MLP neurons of a small language model. Each row is named by its layer, matrix (gate and up: input weights) and neuron, and shows model dimensions 0-63. Each number is 128 + 32 x the weight over its row's rms, rounded and kept within 0 to 255. A neuron's up and down rows have the sign that makes its largest values positive.
After each neuron's rows, "fires after" lists the tokens most often just before its 100 highest values on Wikipedia text that the model never trained on.

L7.gate434 [ 86 126  97 146 203 204 160 175 168 155 124 155 165 121 136 109 118  68 152 107 107 175 120 183 165 109 111 156 111 125 177 126 110 129 115 166 115 143 133  84  95 123 163 102  98 152 143 183 140 121  90 129 110 163  67 172  84 163 194  61 189 112 121  52]
L7.up434 [141 129 145 112 114 141  88 152 147 172  91 150  76  90 148 141 133 111 146 128 166 127 108 147 122 170 127 117 162 171 151 161  83  71 121 134 126 173 163 170  98 120 113 100 159 104 149 178 108 154 165 139 179 121 163 108 156 172 109 130 131 147 130 118]
fires after: "t", " th", "e", "g"

L2.gate326 [131 126 108 137 157 120 161  99 156 136 108 153  93  97 150 152 141 166 200 137 106 182 113 143  93 126 132 128 119 140  52 133 102 115 119 113 147  45 148 121  80 179 146 130 156 137  47 133  92 105  86 182 120 161 126 128 120 130 164 119 143 112  92  94]
L2.up326 [124 146 123  98 129 171 165 104  93 188 149 157  48 170  99 109  66 128 210 105 119 127 153 150 129 100 105 112 120 177 112  63 123  90 112 153 120 103  81 100  67 183 151 146 234 139 109 159 139 118 120 124 126 161 139 143 107 168 156 100  88  88 116  93]
fires after: " C", " l", " c", "%", "ng"

L3.gate32 [100 133  88 153  84 117 161 163 111 117 112 136 144  73 136 137 101 177 152 114  91 140 191  98  97  89 124 100 150 141 145 149 155 196 132  73 112  94 122 133 165 180 105 149 133 152 100 167 167 175 158 169 208  67 149 122  69 162 144 110 128 103 148 148]
L3.up32 [105 145 151  76 100 148  96 137  98 120 106 106 164 153 191  92 162 110 137 141 144 118 138 117 153 154  89 146 211 138 159 126  67 138 136 125 123 178 218 180 141 145 134 110  99 106 151 106  77 122 164 121 139 184 176 122 115 156 108 106 158  56 115 134]
fires after: " d", " D", "all", " f", " c"

L4.gate139 [129 205  93 155 124  80  93 131 141 153  81 160 127 120 132 104 128 120  93  93 145  54 169 104 128 121  88  99 104 113 175 121 104 141 124 154 132  94 165  81  58 170  95 124 125 104 132 191 145 127 173 154 123 162 121 169 165 105 131 186 102 147 148 138]
L4.up139 [110 150 130 144 138 118 148 114 134 134 125 107 157  89  80 167 144 144 128  90 166 115 116 109 155  49 132 157  78 149 129 123 111 108 131 145 173 128  97 188  58 148 144 113 160 135 165 130 166 150 130 131 139 126 157  63  91 197  92 119 138 192  73 159]
fires after: " d", " ex", "ill", "qu", "x"

L3.gate2 [104  88 133 137  99 108  92 192  97 155 126 147  99  40 123  89 134 114  86 149 120  43 190 172 102 107 143 174 160 153 148 189 124 103 138  86 104 116 159 127 113 146 114  97 140 182 135 167 121 148 178 108 115 144 122 165 131 140 120 179 125 140 110 179]
L3.up2 [147  84  89  90  87  97 169 112 138 148 103 118 165 125  94 123 110 133 149  98 138 120 119 140 121 121 130 120 160 180 114  93  91 134 124 135 118  91 135 170 138  64 115  70 135 166 126 142  80 125 139  76 105  96 165  97 140 215 134  94 130 133 132 175]
fires after: " s", " sp", " im", " al", "at", "ar"

L7.gate266 [ 84 130 134 146  95 152 107 164 112 187 120  77 130 120 144 167 159 114  88 103 117 138 121  65 164 145 179 110 123 157 151 184 130 174 123 132 142 152 189  86 145 139  87  80 137 179  84 151 138 175  49  90 133 142 123  70 154 196  86 119 103 162 142  94]
L7.up266 [152 115 140 129 149 184 106 156 126 124 130  99 128 120 148 148 125  85 150 167  98  96 135 102 142 157 147 129 158 135 155 141 155 169 177 143  81  94 184 147 125 194  97 147 121  96 113 140 152 167  41  87 155 136 125 105  75 113 109 165 132 156 139 115]
fires after: "am", "a", "ub", "f", "m", "b"

L5.gate227 [ 91 108 131 119 166 161 104 157  81  80  73 164  99 156 147  88 136 160 136 140 104  87 151  89 103 134 123  92 205 132 118  57  96 153 118  89  76 141  97 104 127 193 116 147 151  99 143 119 148 111 129 128 158 176 143  38 173 121 144 152 118 106 161 125]
L5.up227 [137 108  79 135 141 107  92 131 142  99 145 141  67 143 186  98  62 162 101 140 127  87 147 119 120 173 101 112  71  88 117  86 129 243 130 177 162 189 142 160 122 115 133 166 176  83 141 116 161 120 113 132 120 116 135 119 108 108 125 147  83  98 127 124]
fires after: " the", " his", " s", " S", " The", " j"

L4.gate236 [128  64 103  48 137 167 111 159 159 112 185 113 158 206 150 163 163 121 119 148 121 144 110  96 108 116 145  89 166  69  91 108 129 145 152  76 104 115 108 145 138 137  97 133 189  89 160 157 129  86 170 119 193 151 138  88 150 136 145 148 143 139 127 108]
L4.up236 [210  97 175 116 115 123 115 130 113  96  98 152 156  81 123 173 199  64 163 122 141 131 173  92 125 190 125 116 139  99  75 129 116 151 126 202 122 136 123 145  78 134 134 111 112 100  64 184  96 150 102 170 102 170  68 145 145 192  66 155 119 172  90 172]
fires after: " R", "r", " r", "ce", " p", " Re"

L4.gate287 [ 94 141 177 162 112  89  83 211  96 149 139 158 159 130 105 158 129  74  82  96 121 112  75 145 157  83 103 102 115 126 131 106 139 132 187 143 145 106  89 118 152 127 113 121 128  99 163 151 147 126  92 137 153 171 112  97 130 158 207  80 118 126 131 178]
L4.up287 [149 175  78 120 152  87 160 188  92 168 164 139 127 162  97 121 125 165 147  94 104 118 105 110 119 114 104  99 103 139  85  92 155 118  84 121 166  84  95 180 134 133 126 182 123  62 134 189  79  95 134 151 127 125 118 165 170 132 157 213  89 159 115  85]
fires after: " ", " con", " c", " C", "ign", "on"

L3.gate341 [127 119  88 114 162 159 108 121 151 149 123 131  88 117 150 166  58 167 128 150 113 158 148 156 145 175  98 178 122 158 127  90  87 147  92 144 128 132 108 102 118 170 127  95 109 144 103 134 154 128 179 141 176 110 137  94 169 129 102 155 151 129 158 156]
L3.up341 [183 101  91 125 139  95 110 162 185 132 112 121 142 157 148 132 130 142 149  96 171 117  70 143 122 136  72 123 175 117 112 140  75 113 117  98 115  83 113 138 141 183 156 118 108 178  69 135 139 160 168 117  75 143 146 149 106 136 206 146 158 109  32 115]
fires after: " m", " c", " S", " s"

L7.gate78 [103  74 168  85 123 133 116 135  92 197  98 147 176 126 123 146 171  85 117 188 136 139 100 127  99 142 112  71 173 131 128 101 110 157  81 115 105 119  35 176 130 123 160 144  69 149 177 112 166  74 167 111 158 124 124  94 125 101 158 132  87  75  85 101]
L7.up78 [148 164 104 127 124  63 189 122 103 125 133  96 123 225  87 135 135 118 103 152 136  22 135 132 107 121 124  89 133 165 135 132 156 190 121 111 112 163 111 183 178 143 176 143 136  84 107 155 117  94 136 115 137 127 129 154 136 178  92 102 136 137 134 117]
fires after: " the", " ", "re", " S", " h", " c"

L7.gate144 [ 63 120 159 173 181 135 146 127 116  89 126 194 117 144 126 140 112 151 117 143  91 138 102 113 129 176 144 150  68 153  84 148  75 154 141 102 110  78 173 103 111 182 110 107 160 157 156 148 164 125 111 159 140 103  26 125 128  80 117 103 138 139 158 187]
L7.up144 [143 106 104 147  91  96 157  81 152 123  41 159 138 161 121 143  58 167 123 128 107 135  52 118 166 149  71 102 159 144 101 160 136  93 144 146 142 130 177  87  70  96 111 146 169 144 104 145 102  64 138 163  68 173 121 167 155  85 139 141  73 141 109 144]
fires after: "a", " Mar", " c", "st", ")"

L4.gate25 [152 138 155 117  77 105 110 164 121 101 133 170 128 136 148  95 157 108  93 149  82 146 135 135 152 111 144 150 124 128 178  89 159 120 124  88  76 149 155  87 109 182 141  59 142 189 143 147 125 135 111  84  51 175 155 137 141  87 134  65 134 165  87 109]
L4.up25 [133  98 159 117 115 107 104 134 123 168 111 150 165 166  93 143 125 190 153  81 158 115 140 147 116 119 153 113 165 150 144 150 145  90 142  98  92 122 129 132 229 128 141 123 133  98 152 153 156  47 132  96 124 118 117 102 115 183 130  96  87 127 166  83]
fires after: "ar", "at", "em", "al", "{", "est"

L4.gate334 [105 132 120 161 140 134 138 140 150 222 116 119  58  98 139 172 131 180  85 172 115 104 111  72  93  84 120  97 133 161 167 161 185 115  81 139 105 153 150  78 115 103 132 146 148 120 143 135  60  79 102 125 135 184 125 100 182  82 106 144 198 197 104 137]
L4.up334 [177  81 100 169 140 127 142 202 126 118 153 149  87 109  57 134 107 111 141 176 112 117 154 140 136  91 158 168 110  85 169 133 152 129 152 149 179  92 116 100 131 130 123 147 160 119 129  95 158 149  59 145 192 107 143 151 132 121 127  98 131  80  99 102]
fires after: " ", " de", "e", " E", "m", "f"

L4.gate99 [149 170 111 128  59 159 107 166 127 146 111 118 126 114 115 161 168 102  97 169 102 110 128 111 111 115 189 110 130 108 114 114 100 191 132 155 139  95 169  65 149 164 170  96  66 129  99 136 199 119 116 131 174 133  52 116 174 132 180 136  73 100 135  89]
L4.up99 [183  83 131 106 151 164 128 134  84 102  99 169 133  76  97 125 119 126 117 162 124  94 153 174  59 129 117 114 142 111 143  77  97 177 141 139 128 117  98 112 147 144 132  90 118 134 107 146 167  88 126 108 163 161  42 143 150 106  94 124 171 109 125 169]
fires after: "o", "res", "i", "le", "id", " a"

L8.gate145 [ 94 112 112  75  72 137 135 110 171 132 119 134 165 143 128 131 130 123 140 181 126 122 165 110  82 109 127 161  98 103 120 140  49 145  82 103 109 115 155  92  72 179  91  55 106 183 188 118 196 113 144 156 132  94  92 105 105 139 108  79  89 155 142 141]
L8.up145 [155 120 122  59 136 103 167 106 155  79 143 144 129 149 153 112 117 150 131 168  90 129 117 116  39 115 128 115 163  94 115 112 145 139  71 150 151 155 105  87 139 169  90  83  84 176 157  77 157 152 150 101  93 134  44 133 189 114 111  94  70 152 178 167]
fires after: "il", "i", "id", "el", "ab"

L7.gate106 [139 183 158 117  49 130 137 124 114 154 117 208 159  46 101 150  71 149 116 173 139 110  58 126 100 170 129 133 137 154 117 168 158 151 128  95  98 158 146 144  88 111 102 108 154  98  84 117 112 122 112 123 154 134 109 109 140 120  59 115 138 133 141 121]
L7.up106 [132 163 100  19 144 149  41 125  99  99 175  95  89 145 130 139 118 108 123 176 109 106 143 124 114 177 148 130 123 172 161 142 130  98  67 136  83 147  58 173 110 167 168  53 124 173 165 155 100 133 129 136  91 151 116 113 100 134 135 159 135 141 112 174]
fires after: "c", " wh", "h", " Un", "as", "s"

L4.gate441 [153  94 149 101  85 117 140 185 142 117 112 111 121 138 125 114 190 170 118 157 174 168 143 122 117  72 105  89 115  92 129  84 179  83 126 115 127 131 144 135 158  86 136 153 164 144 119 116 159 150  92 121 122 173 119 137 138 183 138 111 118 160 123 102]
L4.up441 [113 117 167 128  83  81 126 103 105 146  86  97 107 132 123 114 173  57 112 160 131 171 106 138  88 109 107 106 111 170 104 108 135 185 101  98 177 104 102 154 114 178 101  80  97 121 141  82 153  90 136 106  93 119 112 130 184 178 119 175 171 184  84 155]
fires after: " R", "r", " r", " l", "im"

L8.gate316 [113 169 109  85 131 115 144 111 108 109 142 140  91 123 126  96 120 100 156 114  76 190 188 147 150 150 158 120 117 119 193 176 119 116 168 176 117 132 140 173 128  61 115  43 101  43  99 140 137 172  92  94 147 138  99 132  97 191  83 162 138 103 161 172]
L8.up316 [ 76 178  93  82 167 152 131 213 147  53 134 193 133 100 163 113 133 125 159 108 112 126 148  74 107 166 143 109 131 181 124 151 166 162 125 137 142 108 103 102  97 110  96  60 120 110 151 113 111 183 204 149 136 121  95 168 151 145 136 125  86 148 146 178]
fires after: "h", " H", " B", "p", "ov", "ff"

L4.gate180 [147  64 163 149 109 184 124 115 151 126 125 104 105 142  99 165 114  54 115 120 121 113 106 113 120 111  72  85 168 109 142 150 112 108 139 116 137 133 170 133 121 139 101 167 160 186 132  98  93 120  87  96  97 137 151 157 102 117 138 142 133 170 132 139]
L4.up180 [163  75 136 157 114 115  52 150 168 123 116 144 167 103 182 127 101  71  76  81  83 155 158 123 108 173 166 150 127 172 118 179 113  91 168 112 104 165 153 140 156  97 141 179 100 106 158 146 113 129 107 116 107  90 119 143 149 128 168 172 205 136  89 157]
fires after: "p", "e", " p", "av", "r"

L8.gate42 [ 98  92 161 128 128  74 160  97  97  72 142  80 146 148 191 136 122 161 179 190 140 129 130 187 122 148 113 132 114 100 167  92 125 124  76 151  77 149 119 109 206 144 117 133 120 105 124 131 172 169 164 135 177 107  95  91 140 141 123 135 187 122 144 145]
L8.up42 [131 148 116 125 136  44  99 152 157 126 122 143 156 105 139 119  62 170 139 127 116 152  84 130  78  97 118  98 174 107 140 120 102 124  96 117 100 164  67  95 115  51  73 131 140 123 136  94 210 135 134 162 186 169 153 123 130 143 128 140 144 138 129  97]
fires after: " st", " v", " c", " f", " T", " P"

L2.gate34 [123 128 112 133 167  82 123 166  57 173 103 159  89 133 158 135  70 151  81 160 127 115  87 143 150 117 158 129  58 131 200  65  65 162 135  82 142 157 137 114 145 202 118  80 104 173 111  74 152 112 165 124 154  95 126 133  74 136 194  99 105 112  37 127]
L2.up34 [113 178 151 145 166 117 115 130 117  82 152 137 115  74  99  83 153 106 116 141 103 179 132 165 164  85 128  99  94 161 216  68 149 134  90 205  84 141  78 111 157  91 132 119  96 202  98 105 178  94 131  70 137 114 193 149 141 134 157 100 136 119 128 181]
fires after: "ep", "S", "us", "ap", "pp", "ro"

L4.gate319 [130 127  98 128 180  89 134 108  74 117 148 152  82 144 135 131  98 151 115 147 146 131 165 113  79 167 107 170 111 105 127 146 125 110 121  94 169 168 195 185 102 187 150 116  93 137 178 156 108 127 109 148 125 144  89 109  68 109 150 126 101 158 147  87]
L4.up319 [220  73 124 196 129 163 162 152 156 107  91 148 140 104 184 120  67 212  93 141 143 127 142 134 151 100 139 141 154 160 118 155 103 110  80 111 164 162 126 113 123 125 159 162 153 101  63  98  98 109 155 111 185  86 164 128 140  85  92 137 149  98 121  82]
fires after: " N", " F", " n"

L8.gate210 [141  95 134  67 144 133 129 160 131 161 144 169 142  91 206 181 125 122 162  94 143 137 120 158  66 124 127 183 131 122 169  76 110 130  94 121 138  97 125  93 127 136  56 189  89 147 131 117 106 143 167 143 158 128 175 113 100 151 104 159 141  86 155 161]
L8.up210 [190 113 180 127 119  99 157 169 105 126 131 156 177 124 144 109  98 142 159 136 142 138  90 120 170 138 105 119 165 136 157 153 102  97 159 102  89 110 132 103 152 111 143 117 117  90 150 133 112 112 166 129 130 196 133 100 128  93 200 101 163 141 133  96]
fires after: " c", " m", " f", " w", " N"

L12.gate364 [171 119 107  39 104 132 155 121 116 104 151  28 150 157 128  35 110 169 108 115 131 119 135  54 104 124 172 129 150 138 146 103 118 144 110  49 129 105  92 153 177 154 119 104 111 125 130 138  69 113 166 159 125 116 172  54 152 137 100 103 140 119 169 122]
L12.up364 [135 130  91  95 134 107 136 202 161 147 119 104 133 132  43 155 110 231 109 149 130  66 153 154 108 108 182 172  90 145  88 109  96  97 107  92 126 143  78 164 107 105 193 146 153 127 119 142 170 118 195 202 118 143 104 143 129  81 132 127  89 198 148 136]
fires after: " ", "2", "ou", "3", "r", " m"

L2.gate48 [100 122 106  80 168 162 181 152 139 115 169 124 149 114 191 181 181 117 138 132  83 120  58 109 103 141 153  97 150  99 127 116 122 103 118 120  93 115 124 120 162 111 116 171 185 121 115  72 145 110 160 109 113 111 131 132 146 171 197 132 152 131 128 171]
L2.up48 [150  67  65  70 168 139 125 105 113 112 110 167 129 129 135 110 180 152  96 133 111 150 150 177 101 135 102 116 139 147 137 126 141 185 227 109 127 134 148 105 147  89 100 112 106  90  28 120 144 102 126 187 165  85 119  96 148  83 185 128 132 111 158  96]
fires after: " P", "ol", "p", " p", "E", "ed"

L8.gate1 [143 131 172 141 114  54  97  97 106 140  79 169 189 165 155 116 175 110  97 193 130 182 102 137 127 121 132 113 175  41 116 138 163 137 139 153 131 105 138 144 137 154 152 124  80 153 122  87 139  58  87 114 149 151  99 149  97 154 114  90 125  66 157 110]
L8.up1 [124  71 192 111 188 139 121 137  80  93 109 124 116  98 124 179 155 173 176 124 166 165  84 124 122  90 128 143 175 146 151 140 195 128 148 159  39 187 119 109 124 143 132 169 139 113 118  77 160 146 113  96 154  84  70 117  88 150 119 107 139  93 141  86]
fires after: "ar", "e", "ur", "um", "it"

L5.gate146 [ 81 131  76 128 160 144 106 149 133 143 162 107 108 118 168 170 143  74 113 135  76 131  74 119 130 110 116 118  84 134 212 121  85 156 136 109 130 161 124 149 159 146 139 147 147 155  68 139 148 131 142 123 119  25 112  91 133 120 150 147 132 154 176 188]
L5.up146 [103 126 146 193 180  53 111 124 200 131  55 125 113 172 134  99 125  98  73 151 127 126 166 160  63 182 151 121 150 129 144 169  91  84 117 118 144 161 170 171 143 134 130 101 126 100 114 185 126  78  56 127 138 169  97  93 193 134 170 108 146  77 118 131]
fires after: "n", " p", "p", "P", " P"

L4.gate270 [ 50 109 136 139 109 161  70 140 150  99  90  99 155 123 129 171 104 127 154 124 109 161 131 136 138 126 137  80 118 132 142 111 177 166  84 178  94 102 108 154 139 129 112 165  79 127 136 136 118 119  89 170 170 150 135 168 123  89 137  94 147 107 132 170]
L4.up270 [ 82 128 128  96 163  21 109  84 157 116  84 132 137 121 133 113 156 121  85 101  65 146 110 136 161 128 142 119 129 120 168  96 164 130 102 146  91 113 139 140 157 123 140 117 109  88 104 102 126 152 144 173 159  60 119 126 123  95 170  38 139  92 139  93]
fires after: " is", "ver", "o", " was", "n", "eng"

L4.gate251 [110 139 190  96 130 163 144 142  91 123 119 159 159 126 186 111 141  71 159 125 110 113 116 103 138 172 114 123 110  99 134  91  95  80 119 161 114 118 105  89 128 145 176 132  81 119 107 109 126 167 161 170  85 119 112 127 126 187 111  98  78 131 155 119]
L4.up251 [214 121 173  76 129 116 116 181 122 141 142 102 151 130 104  73 139 159 177 100  70 128 122 133 127 147  66 160  72 154 133 169 187 116 161 137 145 121 145 144 104 142 180 147 139 150 178 120 126 120 162 117 101 158 103 113 187 171 148 135 153 145 152 144]
fires after: " s", " w", " n", " sp", " h", " m"

L7.gate440 [154 144 117 132  73 146  79 151  99 113 139 147 126 175  29 161 137 143 102  94 168 100  74 101 133 104 124  94 115 112 147  99 144 134 130 135 118 128 109 144 154  84 138 111 146 127  98  88 210 185  64  81 189 173 127 137 118 148 123 114 148 148 193 106]
L7.up440 [162 155 119 142 128 112  67 137 142 185 128 119 155  90  99 118 101 144 117 153  99 106 129 171 108 110  99  60 138 123 193 145 154 126 122 151 113  91 133 145 119 137  99 116 161 154 118 196  95  99 132  76 141 181 124  73 162 123 179  66 132 170 138 159]
fires after: "p", "r", " comp", "d", "l", "er"

L4.gate29 [ 85 149 138 108 180  79 113 126 141 127 104 105  90 120 130 159 136 134  83 102 159 160 143 117 100 124  90 114 136 119 123  99  99 109  99 118 156  77  86 171 157 161 106 142 209 148  75 121  91 142 170 158 173  98 155  55 130  52 133 166 147 113  61 100]
L4.up29 [127 203 102 150  94 158 147 143  77 116 100 124 161 178  92 168 122 137 178 126  92  95  85 124 148 115  99 148 194 171  95 115 133 126 104 149  88 112 106  96 145 214 103 139 112 123 130 126  98  62 188  72 113  98 149 161 105 112 104 127 138 106 133 148]
fires after: " c", "i", " C", "h", "ee", " f"

L2.gate117 [115 107 165 152 117 161 133  82 102 178 139 106 120 113 115 101 146 130 182 100 131 145 164 168 134 146 131 190  90 146  98 117 117 149 104 102  88 131 159  90 136 139 113 110  99 121  40 148 120 147 144  87 131  58 148 116 169 140 111 149 154  16  89 184]
L2.up117 [168  87 181 127 128  94  83 144 136 165 112 118 100 139 143 146 107 173 111 163 156 106 129 176 118  25 174 122 123 222 165 140 125 110  72 129 137 145  63  90 160 124 137  99 152 144 129 153 189  43 150 126 149 117  96 161 168 109 134 108 170 116 116 167]
fires after: "ric", "ra", "ic", "oc", "um", "ect"

L5.gate114 [130 108 141 151 144 112 145 172 112 168 146 119 178  44  93 165 143 113 111 128 141 123 133 166 112 120  70 139 126 137 222 228  92 123 154  88  91 100  94 105 123  92 119 151 124 105 139 193  73 163 180 143 137 144  91  83 143 149 173 146  95 140 109 144]
L5.up114 [ 86 125  92  95 198  88 134 172 183 119 169 115 187 149  90  84 167 164 125 119 107 143 118 108 110 132 171 120 143 115 128 117 106 126 125 128 133 164 119 153  94 153 152 112 168  82 152 135 126 139 164 151 167 182 142 107 157  44 135  75 137  83 167 167]
fires after: " P", " p", " R", "\n\n", " r"

L4.gate227 [100 106 122 121 164  73 130  97  40 150 126 190  56 125 101 169 141 102 142 134 116 137 135  86 106 111 102 151 154 114 131 112 149 170 146  81 109  90 108 160 154  84 182 129 136 128 103 167 120  60 116 103 139 148 149 132 104 140  96  86 133 155 132 110]
L4.up227 [125 125  91  93 169 138 140 136 112 201 124 125 157 185 118  87 116  96  80  93 123 102 145 165 110 159  96  90 126 119 108 105 105 141 108  58 106 107 156 119 170 158 121  95 218  73 123 102 197 193  70 108  93 130 153 127 125 182  98 116 148 147 169 171]
fires after: " v", "r", " s", "el", " t"

L8.gate63 [143 175  94 180  91 184 136  87 133 125  95  40 144  79 118 116 148 111 141 151 181 114  89  83 134  95  49 145 147 104 153  64  88 208 161 148 154 117 133 152 114 121 201 134 127 161 137 123 174 136 152 180 102 146 175 142 155 148 146 128 160 101 183  61]
L8.up63 [128 128 142 120 141 110 146 149 114 120 146 137  95 155  29 184 119 167 105 130 110 104 109 122 114 108 121  99  96 113 148 105 134 162  74 113 103  61 117 164 159 154 105 176 229 150 150  98 173  82 230 171  48 139 126 104 117  67 139  87 153 147 189 144]
fires after: " l", " m", " sh", "r", "ar", "l"

L4.gate409 [157 105  70 128 134 123 199  97  90  50  95 138 133 139 139 103 107 161 202 106 162 115 124 120 117 114  80 174 118  99 119 133  98 115 162 133 124 163 122 108 131 161 162 114 111 150 168 180 138 200 137 107 195  86 136 114 117  84 147 109 171 121 125 120]
L4.up409 [145 126 154 151  83  67 102 121 198  83  88 114 143  77 132 143  99 151  82 146 155 104 147 169 159 170 116 159 182 183 132 129 157 151 116 103 133 130 133 183 148 125  85 106 146 126 142  80 141 142 150 170 146 106 117 121 103 110  93 175 132 120 112 160]
fires after: " f", " F", " (", "f"

L12.gate145 [157 116 145 175 116 119 131 135 178 118 212 126 155 140 131 137 143 125 150 133 145 186 162  63 140 108 152 165  85 119 123 102 120 158 120 119  89 115 122 138 109 130 125 178 166 136 137 142  92  88 156 142 119 122 125  88 103  93 127 128 177  58 186 145]
L12.up145 [ 35  72 112 120 104 180 116  87  92 155 171 163 115 178 156  72 148 119 150 142 118 130 137 101 112 103  96 146 106 152 102 128 157 166 124 145 167 125 115 122 169 110 111 140 122  60 130 102 167 125 127 150 167  93 115 144 162 120 115  98  90 104 138 106]
fires after: " the", " a", "ond", " his", "th", " first"

L7.gate278 [144 126 100 157  80  76 112 105 103 120 129 154 145 100 117 141 159 119  91 140 139 153 181 160  86 133 143  88 160 136 113 119 165 115 123 112 139 199 144  79 148  86 164 140 159 144 174 171 122 128  73  72 110 146 117  57 157 149 131 178 176 114 125 129]
L7.up278 [141 157 111  99 142  87  78 188 169 178 162 140 145  61 165 151 132 106 162  80 113 173 108 114 104 113 109 105 170 149 166 154 114 192 118  98 154 137  92 130 132 178 100  88 160 153 120  92 105 104 122 118 111  98  98  72 162 152 142 121 132 154 145 204]
fires after: " p", "r", " comp", "p", "v"

L5.gate411 [174 105 143  99 153 131 117 206 139  88  85 143 131  97 133 130 158 114 151 144 133 113 126 133 122  78 186 160  99 114  99  80 107 114  94 100 127  95 115 163 148 109 116  73 197 118 185 142 189 147 115 116 118 187 187 126 144 107  95 155 168 123 154 105]
L5.up411 [128 108 103 125 120  99 151 166 145 162 174 155 200 158 145 145  70  99 133 136 115 109 150  81 150 124 123  98 132  99  87 101 154 106 129  88 139 124 125 150 105 169 182 166 195 100 131 155 126 117 120 118  61 104 142  85 121 142 136  99 113 155 142 129]
fires after: "er", "ff", " ad", "p", "gh", "ac"

L8.gate298 [157 130 104  97  89  54 166 102  87 124  86 124 129 118 155 125 126 116 128  94 146 193 172 163 122  65 117 127 127 105 163 142 149 166 141 119 128 165 167 104 152 107 161 109  93 137 145 110 113 120 116 198 106 148 130 124 151 163 129 110 139 154 112 160]
L8.up298 [135 137 125 131 142 169 148 104 100  94  95 123 158 148 141  63 131 150 169 164 140 120  86  93  76 117 107 119 171 183 132 130 140 122 149 196  87 112 142 117  98 151 106 137 134 184  86 140 133 179 123 133 151 114 145 162 151 147 161 128 161 134 111  99]
fires after: "e", "ng", " he", " ch", "an", "ar"

L4.gate53 [147 113 107 142  81 146 111 172 110  55 172  78 117 111 163 163 123 128  93 184  82 171 106 136 158 115 177 156  97 151  74 123 110 163 164  74 156  92 126  51 105 174 144 141  88 120 110 178 135 132 124 164  83 119 103 126 154  64 163  77 128 139 181 147]
L4.up53 [126  98 132  73 136 108 153 131 205 125  78 145 105 157 101 208 131 161  98 128  93 126 101 131 139 121 143 170 145 113 122 145 106 117 113 108 127 132 174  95 139 159  98 121 112 140 117 136  68 198 116 129 155  73 122  98 147 131 127 119 139 134 183 135]
fires after: "st", "a", "g", "w", " b"

L3.gate324 [160 112 124 133 171 104 155 156 148 185 152 104 156  86  69 152 103 129 113 115 123 147 110 149 106 142 121 137 146 158 117  89 147 194 152 113 113 112 153 121 145 153 171 187 182 127 118 128 155 161  88 136 130 186 135 182 126 146 129 127  86 176 152 149]
L3.up324 [211  72  90 104 109 171 113  93 118 130 168 104  94  74  90 117  83 164 140 110 180 130  92 149 174 106 110 137 125  98  52 137 159 147 145 142 125 142  92 120 149 151 159 160 144 132 157 161 132  95 162 145 129 176  79 151 120 138 103 156 117 159 108  97]
fires after: "l", " D", " R", "ad", " F", " cl"

L7.gate24 [ 96 122 123 157 169  71 183 113  72 151  92 127 151 124 140 119  86 110 115 180  56 134 119 160  97 103  95 130 144 108 173 127 217 150 124  83 188 155 144 109 120  93 169 154 101 161 135  83 193 101  94 185  93 150 119 157 148 128 185 154  62 127  92 111]
L7.up24 [198 134  70 159 123 137 102 140  94 126 107 147 145 119 139 180 113 174  98 135 109 148 173  91 136  42  83  92 145 135 125 152 141 139 121 137 166 132 186  44 163 136 173  95 105 103 127 111 184 188 148 181 137 140 173 173  38  92 184 119  85  72  54 138]
fires after: " E", " F", " G", "our", "E", " L"

L4.gate442 [129  87  93  80 110  73 156  88 144  84 137 161  67 116  71 140 151 103 159 154 166 199 120  62  50 117 160 100 168 116  80 112 172  91 157 104 119 164 104 115 145  70 160 133 113 100 141 125 160 122  68  99 123 176 110 140 149 180 105 139 114 100 158 168]
L4.up442 [ 89 171 104 131 107  85 123 159 140 158 137 119 109  91 171 151 114 156 163 107  79  98 152  79  92 159 193 133 117 145  73 140 125 137 155 132 178 108 109  95 102 151 114 143 170 165 113 170 139 118 119 139 101 149 170 126 147  68 109 137 161 173 158 161]
fires after: " H", " R", "h", "R", "s", "ce"